Weights of a small GPT-style language model, trained from scratch on English Wikipedia: a variant of Muon for these matrices.
MLP neurons of a small language model. Each row is named by its layer, matrix (up: input weights; down: output weights) and neuron, and shows model dimensions 16-207. Each number is 128 + 32 x the weight over its row's rms, rounded and kept within 0 to 255. Numbers have three digits each.
After each neuron's rows, "fires on" lists the tokens most often at its 100 highest values on Wikipedia text that the model never trained on; "fires before" lists the tokens most often just after its 100 highest values on Wikipedia text that the model never trained on. A number after a token or word is its count.

L4.up297:143067134075115139114137082168168158094175167135147157214077144127123084121107173114146087109129088106081139156103117094134131100144107152111088076095086169147094105125116091098158129102079120169181122150143165190151144143121091105110126110136127123163105118132119110155102135107149153118076157099134129103160116168140097115061128123158084067175110138144089130099069206093140115099063181150117153171151180131122121158103048082141080157133087141163136141124117115162084162118128136129130142107096144154187111106151076155086147207121194096148158122160060102160106128116096141136
L4.down297:105102141121076109163175132155124167168080112172172144135106106135108144160112157107136192165140090149096151109101071113128134119101147127143139075108125179094098063075146105125071140181128170166127124077134127152178151107148137134156115141101107075132111131170097163123098121123154096138198207110111108153104139180112192147117130121099097111158048081126095105125120146103162105121068084145218112167077134198104129145195097146141142146118140159118152084131147107103133173152144145112115134108122124156105107173125127125093160112124122114150105213195131128145091169109087149155
fires on: ")" 42, "ung" 12
fires before: " |" 46, "o" 4, " East" 4

L11.up846:116107140104138111126116111149112127114147079190145148080124161187129171037135160102122085090123145130106185111090177140058153123137102151102125072141107100090138131112110206124113181127113166117091173158144104129177123058142112086139143111111152118144126153078144173091144112135144158141094186085105108069139137173142136151127153171126094086126062114146088120101129112158091119172147175119146205081142133173122124180212107095160078151094100111170109132158097168106142081083165142112119143108111151170141117194143114154175143132135140146113079139185140113097100082119099135184
L11.down846:083126138155157127106187181118150096128110150174117171129125151082138104189103101135133142131084062136212108138108147125106121146117140113143108120135086117093151151120114137192176065171153125124138128102133148088089060144130112148132124122171126092127092128115094149108095073177126123121125106131117166150179139085154120098158128075162125114127130104142105124098134080110156164122134140162133255126182089081168176129075124194156157107138094131155141183097183072146099130130130073163092059167103144074085107088139119090131112153146099054065141171138148159111181126127129171113
fires on: " " 66, " |" 9, "'" 6, " (" 4
fires before: " |" 51, " " 6

L4.up1411:129185097145160086125149143179121083198119143162092130131063133158139094163109145078128088149096051120111149161189178163155160142104147136130095079193089185126113157119099091083108168160153099128081102145098071178082116149115157150100134117153153096184107103099118125127151168170170158100083121156147151146103160137141164154212116096115106169153099105168093120100137185148084091168142103074056160136155109116104109075115122155084152139089180139091122092153109139137097139102101117103155118119079156099036150141112127139071167046080154145134133175169073150182132166085156142136
L4.down1411:062127134149142137156112108137183120073181140163107135119106075115083147135062117054154126139091098122129128093131099141048153166173169138118097128041157128110113147104115149115134130109147112139126135118153114100161127101194148145125094122062108117168088173111105141176142113166229138127116100079097136187115181101127088111169087151131127128060148156126139153134063067101096168107156193138145068149082116096152101116158150133121167110135085172109095101132165113121121134147162144140107192122131155120132131169114134117107150138141161094101144144123061166123166120150119103156
fires on: " of" 85
fires before: " the" 52, " which" 4, " his" 4

L4.up737:130115115137150161125137130186091172120096173115104169131110111109075152150096196157055125135039061119033136134120079086097092138101126120100122136115095164117134096116088109127117080103107152172104115164091163166132086046046103136149134139146098159117139145194126111156161117169132159092148089109135205100132187131122108146121175071119056121086118106108162135097075168145093172191100210140089034099080112104157170153129097111151140119113145161115142094155176126095120175091115173114130134127133161111096120129149084086109105143130121128146162133151150147141124108100186134188
L4.down737:134135196111145186118107104145101071141123145191127120177127117165143080108126117171128145091072062116089104109132151145144137130154127141151131127130063096096162101114181097128109168147137117106120126068164172161103129113118111044049129053108163115157085086076147089188177137111117158179145127139114146093087180107107162146163081144161130146110130163151104089056098125086145102189078121136095136141100169144073113183149220132093115123150115098153100103162141135108130192141092099088173159141111137186146128124161094130147185132139094122061103162160085084135080182170156123147
fires on: " |" 32, " 1" 13, ";" 11, " 0" 9
fires before: " |" 27, " 0" 9, " 1" 7, " 2;" 4, "\n" 4, " 26" 4

L4.up712:139151168176150137118139124093138120154109147108156111142130146157158169141127151099159089081158191141095110070105105147091151091098149141135124146088103106112158107100160145116218096134083158111114132167055109156181122103101078135149121092159119090030123094181108098172045133132162069116119082077121137156132120163102102120090186137187092157123111121116190117095120077147167126087116087133158153102100106144132138078123113128119101126124120076111099144080149159112143167144139196082154115140094105152166093170105124119124097148127151131138111151127107076127113135135106168117
L4.down712:119143124127171109162131163080133113086088123102060086101142100096152119126069200100140087129140165198110188162105129126123123123113140130100184114180098151032096110143148087134129118087153162140132147131104158108173129137084165127117125141176065082146136139146183130183171139118109141085171077113152141157124203099170117128119128120091148134130098077131135081074135129166168132185114079146180111136127105126112211138109130109135153178118171100174119156080106147154169146141140091133106155125074145084152126128106142091131193131091133133128082132094142109121115147158154170084
fires on: ")" 60, "]" 29
fires before: " |" 38, "}" 9, "\n" 7, ")" 5

L4.up1686:113130173093146123097093126053192157121156100137117174117148150159097154104136113105116117141118132180082175194111089150078115124054139126117084142138141049084128139105117177113071108124137113174130117117179100156154106092110187108119151113138120189136137165095055137111162078155101106161131156077092129079090079109153132161106132117125174137079116173105091141149108135157103151143136148162127105080136131141125127183091101109152207101109157087184144131113128124108118131157094158089161101161135164115072129202151122108124064128142097126086129177147159134108157061170122161098
L4.down1686:094117129123135094156145110097114146101189143084107117144135088126111126153089141083180098130157182184242151133114155175129170128096081116174141195090125136107147138051156169117117057185149116116064124089081108079149127126135072125137146196092145139130087154070121099082112132099127064148159173101102118119130151147107168078134139165151150172118120144115114165237067119147134107141142158138176175148117140145109139058094108125079118094153145164099080140136127170138099145165100079134128107169119127144096149147114098067140166107123089107084130175101143072146123097182093099129
fires on: " |" 45, "==" 15, "===" 15, " ==" 9, " ===" 6
fires before: "\n" 57, " " 16, " 1" 5

L4.up1792:146069102113087094134096109126147087181104123149129077134132144156130080097171175133114127181134124134094130126119071143116132161121135076147100079065198157093153129157160174104151080120124135156095131034121123105212121083079095066128109181169144081147149129144165129064128088167154117124095105143160150105081140114125119164136148099151152109148178138100135158168167113105146136079094112178165086078152072064116148173078077139151117196158156140115171143118103076080122115057131179106132147138106190158088156157154104109153058120120152107113168092126167155120145119110165158121
L4.down1792:136104143147107053127165147151113148116102155134097119131090082195140049156096120094109165122148204131086165105076110123114124139143123096138182087144090099141057126139133094108093097118110156119159135112094168160119169140133168111191190138128142107119112108170160146167102194181114103140179118179153146117136136105136145199121135140166125160130119084125144168126173170128108149132104107133124148156101105116167126126116064135148109150172106099079106059127110193174104088065077176174100148104089121122089124125151163123097177137105112135120123139085096085164149103149163145077
fires on: " ==" 23, "==" 13, "===" 12, "Description" 4, " Command" 4
fires before: "\n" 51, " |" 7, "," 6, " in" 5, "==" 5

L11.up112:120112135134153139154060084162144150172136165154080120135095126075106086130210091079086116118182086088113130116142111155181130119091142167107121113136050164123130163193156151125123146101100117116108188124175110146144150066147109135132166080088154141101103153089140120144158114130126129145096157101080182146136114187104111156119179093104155106125098176163135094137099059096159096134115113160173082060119045080222083127173145084142070134075149151150074150133161104106133161132098150105113156089058150126102100146153135122146156138114106157099139102206135149121103121112139086118
L11.down112:090110192078158111114161091133122120196187131143068135118182130091080107165168140142106137157132139120125143154081131081135088150119207039115059136143059126177140125094097097104070133113111115136143106169133174087112117130120099189106128120074099151104110174093120084136171183146154136165156090129096138095119144121165164134124185124093156119103157109074090090110117075110138141103148143122147058107110135134227163118092121087191153160136162135121056112112144108156121162151124110122146078166111115168142088115142170133054134145101172092106158171146116114120151150112113160131
fires on: " |" 49, ":" 11, " 0;" 9, ";" 8, "\n" 7, " 2;" 6
fires before: " 0" 23, " 0;" 14, " 1" 9, " 2;" 6, " " 6, " 1;" 6

L6.up1823:159152070086118121151126081128117158094123140125091138107092103126109166140163163120112197099201193149133171215088151122083150091089127187123103156138146170108110167148150170087168166165147143119115129137161087058172119117138127133120102098149140143120139133098107143074126130114116114143181117076167072134106153138138149112103066164166108104106056124153128118176195078088135222127110135133139033174142107139128146166151133136148129174112103205093205126133127076144117113158128131142109136152112123222143160118094148118069118105101130131087129089123099116086108160172059166178
L6.down1823:107043169087111203132092120091132084173104113091073124178131137144200149112097120185129112164156110129127092103113093113157190103137153121127186154146113095198197160092114113134107119097158046117098125090095123130132084106113135158095112087147147138119139128104128108161117094102135179069061132143127147138098097073101136141128142145118132136136118141094153125205127091126137104072072112125119161079117187174122093118108107164160105149150139125135081116135127191136130119110103137142143120092162096098120125107148179139140124153216094159134107141115160131126083184099156076171
fires on: "\n" 33, "===" 22, "," 12
fires before: "\n" 50, "-" 16

L6.up842:107114214118134103097155091135144111131145101109074127184169073087077159128143086116134160159088172135138168120094109059152149144131149106127147162144099139112096126169132133156110117121144138187108156115143102141159132137104130114111073114173084173177119178145118141126137155127100159081091137147167041094173129139175114144110121120146156164171117103166084101030177121165102144173107157144107175142111083100185170140078117171103086093112169079124166123144154120200124102172170159149120098095074131153143205128123118075113120094085156073095113074140122094136073123147114128102
L6.down842:063095104152165180100149142099177083101116152110121108063122133158106159088146204116129131166119194166147175137180113122133089080091101079122132141119092097155132105082121154152150208156180098115135090137114120143145127112141112102113105160118117169133095159112063055119129173175158110087115155131144099160131140132115065130164126110140115104151149121083157158072152139165185097118129146077107126104167099159117116122150103146173194151105094161131119152136153118196124102221135099130131120164102146123207140164141213212113128109118146148122192166135131062103152107113147128163
fires on: "\n" 36, "===" 27, "-" 17, "==" 7, " |" 4
fires before: "\n" 41, "-" 31, "old" 6, "|" 4

L4.up1539:128132203099111083176153156154139152143138164122140194052137071183137131113103157073153141132146111145119164158106137086166140177123127102129144115148170130185133107159098139086123228094095169140149152123132082092161107087106115210149165102156108171165116080096120152131170119087175114165141164103202124122142126177128191115099120175093116113127072138141080146162202106120158128093112190089119128107131091132137095112105157091140093160144136132104090127093123135148155151122114117139148127135095092178140143130120074104123061052067101193055114160182104123079137129148150081107
L4.down1539:171158051144111129176131139121093148145143125117172178141172126105125129114150084112096114172111122113112178187145068096133089087107130130141152149123052131140200117120115108137086133096178170079129133105091103128119160126174157141024106140172157129077101111114130151097159145081083177150153098125104122135126133177091107089134109127152156146113165091090106122101067108172134096068099173166155108117128137111102156154118098147133141070146130158087113129111121126149083121168124123117079103128096107125144092183124166172148136108139109158137095195140146097159075183112084136055
fires on: " |" 76, "\n" 11
fires before: "\n" 57, " |" 10, "|" 8

L4.up1582:140162177148080163092150084115128034109101159087149158174138117134072093154124143135095124079121121130170177116100100126101119181122166122117084126124129100101120129136094084121170108141108152125094125108162142078116112097157129176082103129122085146141165136076078101109140135161144172147109081169117165178138143137113133118149154197173114130144149107071110116123119150105155115173079166127107086188144086102140131146158127207151074101130128103073085124130074188170128137144144113075132212125071152115112143128108100137076149168164175113141113104103087155055119155093155110138
L4.down1582:124057102130139174108152175085127099137090125144100123163114115062183128169113116138114160140196146096178136144147147096163093145143140104112140138180171070138107135153094113159111141124092090133080090157123109044119085130098174149083094227156096100135086128117164159149117133137101143138161184102060139075117098112113093144144121086168103126119137108101142092114127131165148082125096064096176143162170117129125120113146100165088155119079110094114096083137086127110146162125122089163112133151105096083166141135131118114089096116080165119170068130144145112118119132087139120078
fires on: " of" 64, "-" 9, " such" 7, " World" 5
fires before: " the" 36, " a" 7, " as" 4, " War" 4

L11.up803:139125094105099096089081117133127103144077158074170135103112141130122076110129136165147183149173122135192130103092081187141144088176110132157147145113125103150092093091076080114117125151155130142094099144115141126159142146071121150116193174130129139113183134059149134101148167125139172099128109123120148192099105135104148186128077122178105093215136115148113136084129140119150135069144068065105147116130097158084132148161112119082095104169090096093071100120098096107113145147139139197117102184105087133170117147079107124180171096082152051118178111121121147151136123157164094159
L11.down803:141097099166119137095139194102085110139073123116181178131106157132141128166146124074172146143124133126137122121133108158158126133136147110177123088164147102164090086088153084121108131194077113118196113132150072169139187143125193151080158155177121131134176107168163132134161096140159175122116162102103180101182162139077145117156120138109128079153099180152135137058151124113171145152065112116115000164157106133078128124107105136075160101098089156161125164154080098109111167070125085085110100111140079098194132146149121116134182075136133115148109042121125187081165094151150109121
fires on: "." 30, ")" 15, "\"" 5, " 16" 5
fires before: " |" 99

L6.up428:144119092107121150128108061122085176118151180116121103173158136156136109090191112152127102146129145043170108113148096155134123081136139133129149130170107152127103094159133105076142160129110067130093171149124198151099138087119173142096100147123090143110114205136047199166095056139068166121164170146118107152137128114104138139180090110159147125152133149105098110088099131087156137098083147174169091121107144115075153080123080146085149126154140105128125098190148102158147127142118173079138151106116101121097144192106187136124138121098031166087091169154090142136154167082144157136
L6.down428:157121120132138165122116099153094140155085118200086093154154139118123131094183148146127170183146104106195037118065120116157113139164188098118110151136129117109115125142092114063109166113133127112092147042191181160153136137109081154138122144134087158133143102121066122134105151085142112081176134104092131164172113177124173123171091154130163119141112099171181149172152158114088153099107117141191235088111130119136079135135107160178181114133109119191139067108140144202124146165089165140116134114100131078148170114131131124123142091125114151127099148110114118136190155076178197090
fires on: " |" 53, ";" 26, "n" 10
fires before: " " 21, " 0" 17, " —" 7, " 2" 5

L11.up863:174192155064077158131133094179141112099092149132130178165103116146117098160163174111131167116122122160186120131069116139124139095189104147118162214069114132104139142119155062125171107120135119067052120193074187138114117148143166146115156128114077122148157139064150160076126160075114192137181112101153183134085140110126096136079058105194102112137119116100166150153141073195175128143153114132103083141137137085103100124145140170123102078097066145181130072129127062075115164142104136188137140152131091112148074121114107117186122099130122105150098182113089143098067159194133092174
L11.down863:127114082170131183091094108141133098162085099105087093088126106190133164138111160130111164132083164150194141127127114162090127191062168125134122189180069181143112124085177098079103092197100160144175117106117090181147158125177164122106099151162118168169135053152091137144084091066164160144128124093109094152178170176122131126130095109118163091109096130130122170150110104132177097085128070111070058129155079162085135116157079145154167094071112120127098098202095079133112113120145103124110129101089135165109150098138163140118129166100213103088141115169171210104155175113138107119
fires on: " m" 20, " Q" 13, "-" 10, "|" 9, "." 5
fires before: " |" 71, " 4" 6

L4.up111:150111179100123098114123168130162140165142154092097154160104102071155092138163111050126105166142123106102146153164060081136162130097157120127157142168160143176122117172085175127117123134125093138144138123119177088175109083077103097166102116142088208089074147111165059109103100101143125135122158139187126125102142126134058165081171117137068138131121113108143091122156131156137157187103058125111091181114128156169091147125125082197121167104149184170098136182119147116147057215148173134111145104138095120122147126100139125107076039094135093063113089108114147090089132099142120106
L4.down111:085183098176142109172119163114096131136118181126110200159087173174139143124129137111171062160132190104127166207142025068130102082144153172133148099108113157183163059121091159122135102156169143117146156143171129100175169082119076155139092077154116168093095164095077101120095106119191133116132093113206146151142172102129115109125156132098105047063122143108121149130066145201180133132061101116136161130129125183124108131108145149147143105112206134134111072146146149132141164160149186091130102068155108119149118130117113095160085138133090164111141131139135105163116097128092093082
fires on: "\n" 100
fires before: "|" 75, "|---|" 11, "\n" 7, "|---|---|" 4

L4.up419:105086156164112147104086192151103121139131142120182112145133037087089134131124119100165166150074136145174144176165179105130122141163119086183105104111130102094184138172156100137116078131124141178128080102146047125189117138138154148158121137088070082101114156151115212134132086091130135191152159104125137138133177154126149162135092183147140145108126135104162067136134092164183126174123159087152154119156092096154123142106113089118185134121158099141159119143130130156107112039164123139143114093165102120071139111181090154106089076051114123111059137061076096119138160121111132069
L4.down419:115148092154166176094135139138098102148137123175124166118158105105169126124108069142064164158084168148109099156194169131092153171103144073090088168081103098144098128145162126139092120128103098202077185109090122118196109119166121172155147076108118154133159134109122175112121159084116128136110132091237127073111142120109149138162073173149110142109142114117195147102137101110126111136096190097100119125161052124189150135111074141082159105145121115120160100150100145144113101097176148080141131170137101144102122139138089143091099120116154169056099150121077096092130147104138156149
fires on: "===" 40, " ===" 32, " ==" 14, "==" 9
fires before: "\n" 99

L4.up1821:112131119111153099115115131100150145130153146098129139145101088147114158084155199108141123138150112127165103202106129117132140160124124119117149062114088126086179176189143124114196121179061178125073117122155125183175115081105143138153190124086106095094103084111142138131171125123094162160227132108072102103120135176142141160185080134100160177125159125159095072159093158117109110093122118185151089115118136113111177100123118116126154152163186099141127102172125115128085148065121159220132129086148088144114138141172103135122107122167157116140130152169159185097142118145125126122
L4.down1821:168094129073132165121102159102130145055106115089109154115175101096117144190108110096087176094138132147124187169065124140114149163071107154122185131170151097167125109174108052165167205102117129078043105178113110157136144105087165115143140144102138075143035177075123131115130120088169191113175121115138112162148158103161062108199127155115098155114186074129153140144133107119133121177152042156149155159110141102118127106077122169116160110061140109132122103179152175118162152090095149087116079117149107087141190143134089144095147158150145123147151115107081118134143158144159104145
fires on: " by" 48, " such" 16, " " 9, " with" 8
fires before: " the" 25, " as" 13, " a" 8, " -" 5

L4.up1720:107090116140097178107080184082137134119095161122125201237128158129155082095113124086057123190096175087100148180166097110147153142101155104153079087147153126103194068142143132155087092150142132128082145105103112144143128111155123101128100131129149169165150168109136103177138120196141135177146125135085138111155167164117136151149119046056130172100086109102140101115104149140098152143103161148215147075111149125152157131124074159078127090095122111094153113099099145139118097096105167142149173181139200177095112122105092131138120131133090123101135178143170107167132158175128091099
L4.down1720:181122158140153178180078164164141114114121075112086130104131145101162176130147103080063129112113108113130164158136129168101113142115106143131114135163127112085169098107112144130109109178101213114072190106121113104158168125102153106104162126152174136108127168136113138133141215088127078135106085102122149119109148135171131131137130143121135186104146131159124093147068134088166150184121162132129122097108053125109146095092093131140135167138076102098134167088120145087084101120098151120129123157142193179098166163177095100137147037127140184168136144141133117168100125094108122110
fires on: "===" 36, "==" 24, "|" 10, "-" 10
fires before: "\n" 67

L4.up1117:136153120179120094116120141167113090106090120125153128132162181107109133099155128166098103103146112130082204138135175134122154162123132084120128131069109139103239147123161140102149147132082165138123130128094161137172105125107157173138136123133156135119137175141079110184064107128123120190155182052066144149138125140111165147072142130112172168125123165164096092096131178166162139165165152166127118117143156106105151158101106095175066122094126142165110159058144147075119120130114137139175167131121111082093120143077143136141114177150093170110172130119126154158182123077140117079
L4.down1117:121070215140120126106131134185130120127097104100204078134119197173154091135132142176129122142085081127136124114109143123092101147124148180139067109140081148155103125153157091196111134089119132122177115110152127108113122110135152123096124101075140124107095153068131096096146118092175113134138109131123138141113162157137128157098086130204177186072122148154155169102102142095131093104149079117120107100118130098073181133121076173140114106100092125138112121091192150087107129153114151181119184135189106134099140104073168114136146162126066128103212130148139110045170092134099066134
fires on: " |" 73, " " 14, ":" 7
fires before: " " 60, " |" 15

L4.up337:120194110120172114092151132093124144174116106110163157106102102203091168125172145063124134114129095145168218112137158093085097100099115109161097178127158125077148212110142134115152106119142154121110200166077150150172144112144173121100141185153180086155092147117144119174115115092149134135121134119111107082097070090149157076159109125136126164113137139120135099155096116110071146129099110132130049155156127127113133121123151113127152139091158116166081132050142124108071175126060073112141052118085135151113208145061139113139068116170110150112113120169189126155132168122147138147
L4.down337:154123097123127064130170151157169159096118095111152118127086179086063172116212158106152083134135111155095139144157138174120124119160157146141110142152128122099165091117159159166125054092123149133181125132106115108151173148162079135117129111101153071182042143123090113110134160136172062154170151067085071063112177120102154147137144153131088153130121093128142129127121153124076113126157130132114178154120135175055136182158119054138142140104130151149113210117166108130116101160117109179094129156062124202136117136094123173091175140094103111153071154184045179122106161138105172160
fires on: " |" 58, " 1" 6, " up" 6, " 0;" 4, ";" 4, " —" 4
fires before: "\n" 27, " |" 14, " " 8, ";" 6, " —" 5, " 0;" 4

L4.up1789:182070210144116160145116120147102143140159114148157101125089100093139103097112131129084129134100082106100132138124147132164153154166119147143187124170092135159154127160140175138072180139145162142148169095092085100060115175187128185090178175129225109147031144091148135158130127089107141180149101062109079120123088080128138173145165119091107114125133222162155105146136158101130085052079158110090125133142150166134114129107145194110085140177176133106095156107118134039146135122105123084166096106128091121144128080063139108091085143147120164167094112114101112154063094110114189153
L4.down1789:125118178177138154185134113107035124125142099148103161159102157169114099132133083160086093122111106085146127175116160125133117151113176134202142165123133099120140176141093147132083111172151094109162150101049127131081144091143105163112138151120174126090120140122149118140136092153065152085100087145103128188066211118126112099113164143167129076159158144152144137105151119145137111129054065097098118121137102143143153170170112103152158136122187145115068095165086161109135131133122194085129154140098110077078108124143104160078098123121158181140122114129166141131114193115116150090
fires on: " |" 70, " 1;" 7, " 5;" 5, " 0;" 5, " 2;" 4
fires before: "\n" 38, " 1;" 5, " " 5, " Box" 5, " 0;" 4

L6.up1889:160096155124133178095096117111147116141093086122138171169152153072114091159125120141097141202151173116098129134100104061131129135163057077158208118117098125087128071174093122133119163137094140128100165180149151052112169100107099101084085078137113131146151092158165122173140062211147190127113122075083132162153145101135190133189111150097108130120128110102118112196113100070129081104103101092142022125067104108150119115183137161122144170079127132124144117148128138168159121086118178104106142146119084166197111091164077140113138102164140104102125141101193131140075140168131255147
L6.down1889:143085162145165077134098141177116133147132144065117171071153119126118121112112128092125133120143170136100125105107140096108122115135175123146153118161107172096224107109103111121125097101139108153097131085144073131110168079141142146113117107114130160134138116129098143169119123133122159109091096109149139127129137069088066171117104142129120123136198137176126147179122083080125129117098143137147149170139108103157123170134148118131077179094066121135182113199128130112126135118113168077108149186143084156106162219139146121102159146149117100149139096112167157113092169140173124100
fires on: "===" 23, "==" 18, " War" 5, ";" 5, " ==" 4
fires before: "\n" 54

L4.up1337:129123137158101117113139118139097061113081092153158134120126095105132094111160144142145095065160196101140132123137112089203022118075099161084116077077177161109133109186152188108108144161117137078140079081149096130160097161104129141119184141092097170171223141103129103105192094148140115123137080160142141090141134153192121128141102129071094122142096079179156108098123098164140159125118119131129134083153087111141166153178124117144117132109141172153120111152112094100022118133123165148081224109141130112147134158128097163155103138156106125060167106108086202237131137133157133141
L4.down1337:122093151087110130136166108143098087137122193065171130118205135124173140100144130144116118112215113088126052156125046137123129156120118122130117119132187144167131141153090081113156160136140066119108131099178094114198094117193161126114055148181098170189124122146114121112139155135148122138078123166097109178172138132122138123124105185081087128170128160127123168213192142103100133090120150170115109161106076155126085190110092109104160151140126142071142154124071102160087096092114095157148157099157127174101067124084122169108164131138094097140150115122101119146075159153137101099
fires on: " " 21, " 1" 12, " |" 11, " 2" 9, "th" 8
fires before: " |" 63, " " 9, "s" 6, "\n" 4

L4.up1181:101178135130128149078154196126197151144152106180119176132156157099081070151111091133076139107140117132193113137147171167123149090131162173161153111135165132147116107163127073138116176171138144080111090131116129159127127120135157136179076149151145195191115121123071182148160096170138128111086128124181090110155167130081144123211156130126075166124165095126107084108126174102128126178130205134089155143170176108049120186059151120205108106151172093131128145101135155155144140107091155103038102172036087098120138132148067113102168109124094113109144157127186154122131162116093099150
L4.down1181:142050179181153157147129092165169126109211111062107149104099106110131215143186132092141116137157147157106126178143134073153095123148144117155129148089159097118106128129146123157109136125148148143113074157145128129132136179065141063124191132101140132148111132124166159111116152141146196138118129115179122060098077138137123157131140116115142132126145112136104129099155120122152185125120136128199152187131110166139151154062099128086171120146135080104119099112144156171158153149121101043085148156115103183166176163096124138076157121180115110153087159113109133144094092170109137142
fires on: " to" 43, " of" 35, " from" 12, " into" 4
fires before: " the" 50, " their" 6, " his" 4

L6.up557:144147162202184112134159096130117087116159159068118148142101166180095169083141157168113133106177128170134186115094098173151103105062106147139167165105163119071123143175155115132127109120089170096115144141084131063150128157147120146178141134142096124124065102173118102132125110091127082146120119132120154079120179117133061156124152118144153131152102119052178079182149137121074095148061178086088076137179147166151200100100131158153116144092113112191149140096147099109109100122105080175092168128147119164121133103053166078149130094102117134118139118131158195097125112098157160124
L6.down557:142115151107123115141158139087166072105167106149101111162149124144154113144165096128112087105161144134117131143124166143144113139097096140130162132163130117145088155202131134143128117079122112138142128167137101172095147093120131152147155135138138136181131146145128108162124052149143094156101133086121084141075133116113175066078152123143022150135056160107130162201201138122152128154117060110159072092121113126115110126083123104129172229134105137077129170041092109116135131139142137188130181120144121086099161162136105112120110081125158140093108069080094120081135194108124123117
fires on: " |" 38, " 0" 12, " 1" 8, " leading" 6, " 0;" 6, " 2" 4
fires before: " |" 32, " 0" 17, " —" 6, " 0;" 6, " 1" 5, " " 5

L11.up770:096083174090166124155127126126138072116155206154109159156126136106089177113100153125090162170185111146160173137122136111106181093083172129159182083127164125118148125116106108157085163118105156154076178105181122122125110144096139083129116111011122114152134145071118183066096173098110098087072114077178166116153143126143120127137099165187126108138147092109157155157092125158178136088046146142160121126133082120177132063112105123112110049110094119100094112182130175129114128094121091118117182117132093111087174139125133088115201095090137121143161189116094050161136140112131106121
L11.down770:125060224178098163132155185093074131068160152102136156143145163120132147111148121138099087079125091152072070166167101116130097136049086053092125145119158108102123135158088142130094099148090129127143119149126140111125155151115121116126170072111135182158129156125131139163137167127116105036102210141147164135110138102164141154153114118155092093202115138093137133136181067211109131140141148162080080145156164088170084137073122118153129124158102159116097104134081127100128108138124122090120127139101070114102138119104139138111134140062136219161131130118152141099139121082113087113
fires on: "===" 34, "==" 19, "\n" 14, "====" 7, " ===" 7, " ====" 6
fires before: "\n" 83, "|" 7

L6.up1100:162118158158085169112105137098131163137073069132128139107153115170161104107147179153142132137088169120154080068084147122166144124179108160155187128150123101123117114118150151115106068163134145122118124179100135121123157133104081183130166125107137050080133155168164114102097100059153130136136168181169138019156123090121134098181062123126116112121186129134110160115100137171135072129152073095136140157127133134118078105116064115155188165147115118170173131132125135179043145152132097101119149168123147101063096185102140088157101131108063117144112139142095140155148087098127102126
L6.down1100:172126134115134128154154155071122134137146142149139079113110144076133120134113171109113182113112166064167090145058131130192189097155109096161133084168147081110124139164136163174157057155125104104197037116110151061124113135128084165116131178141077110071108103081105128149108214135146131142170107137133169114125174128126106107131129080154135112144169127113124138123138133161124159118133149071112103166106161111083096147096125106182119123107125085169121115145091203058119169174204182096108099109122094103064086135077113070103177108134159106080102105095229115161094096118173083119
fires on: "---|---|---|---|" 46, "|---|---|" 11, "|---|" 5
fires before: "\n" 42, "---|---|---|---|" 25, " |" 5

L11.up627:212072150114146095096155119150158142140137157099143168145159127153112137126096120185091125115156144101137113119167119093112119157059115109157126136088121131097083107150107056170115155197095116096107143101135113097121122105141140113158169132123111144185083162074135089083109142101115144097093134125138105109128141158093142139132074210210151191121121110104176163134101168151132097138074135081120145140139165106126096043079089134063105085073128105081134131141093143089150063094127111139154134133096101056141131211172149121128106115094118074128164152135084060139153077113138111123
L11.down627:114134156148129095127149112087140180091145116075154137174100105156141243131155098138227211073119116166146114108103051124074072169045089132101179121130142164122127094171082107122110129151132136078169091139103116180165116152115089176086155130131091230134135129104051084077119108100121153061172174113108143062157117151165157187138150152137091149133127088084103135117171150128175149092129147100121000113149141110136137127158147163113135113159119112151138129122054090117149156112109105117132126113129082100118046132146136106098146126130135124141113110112150111151152109105147149063
fires on: " |" 64, "\n" 19, "---|---|---|---|" 9, " =" 4, "==" 4
fires before: "\n" 100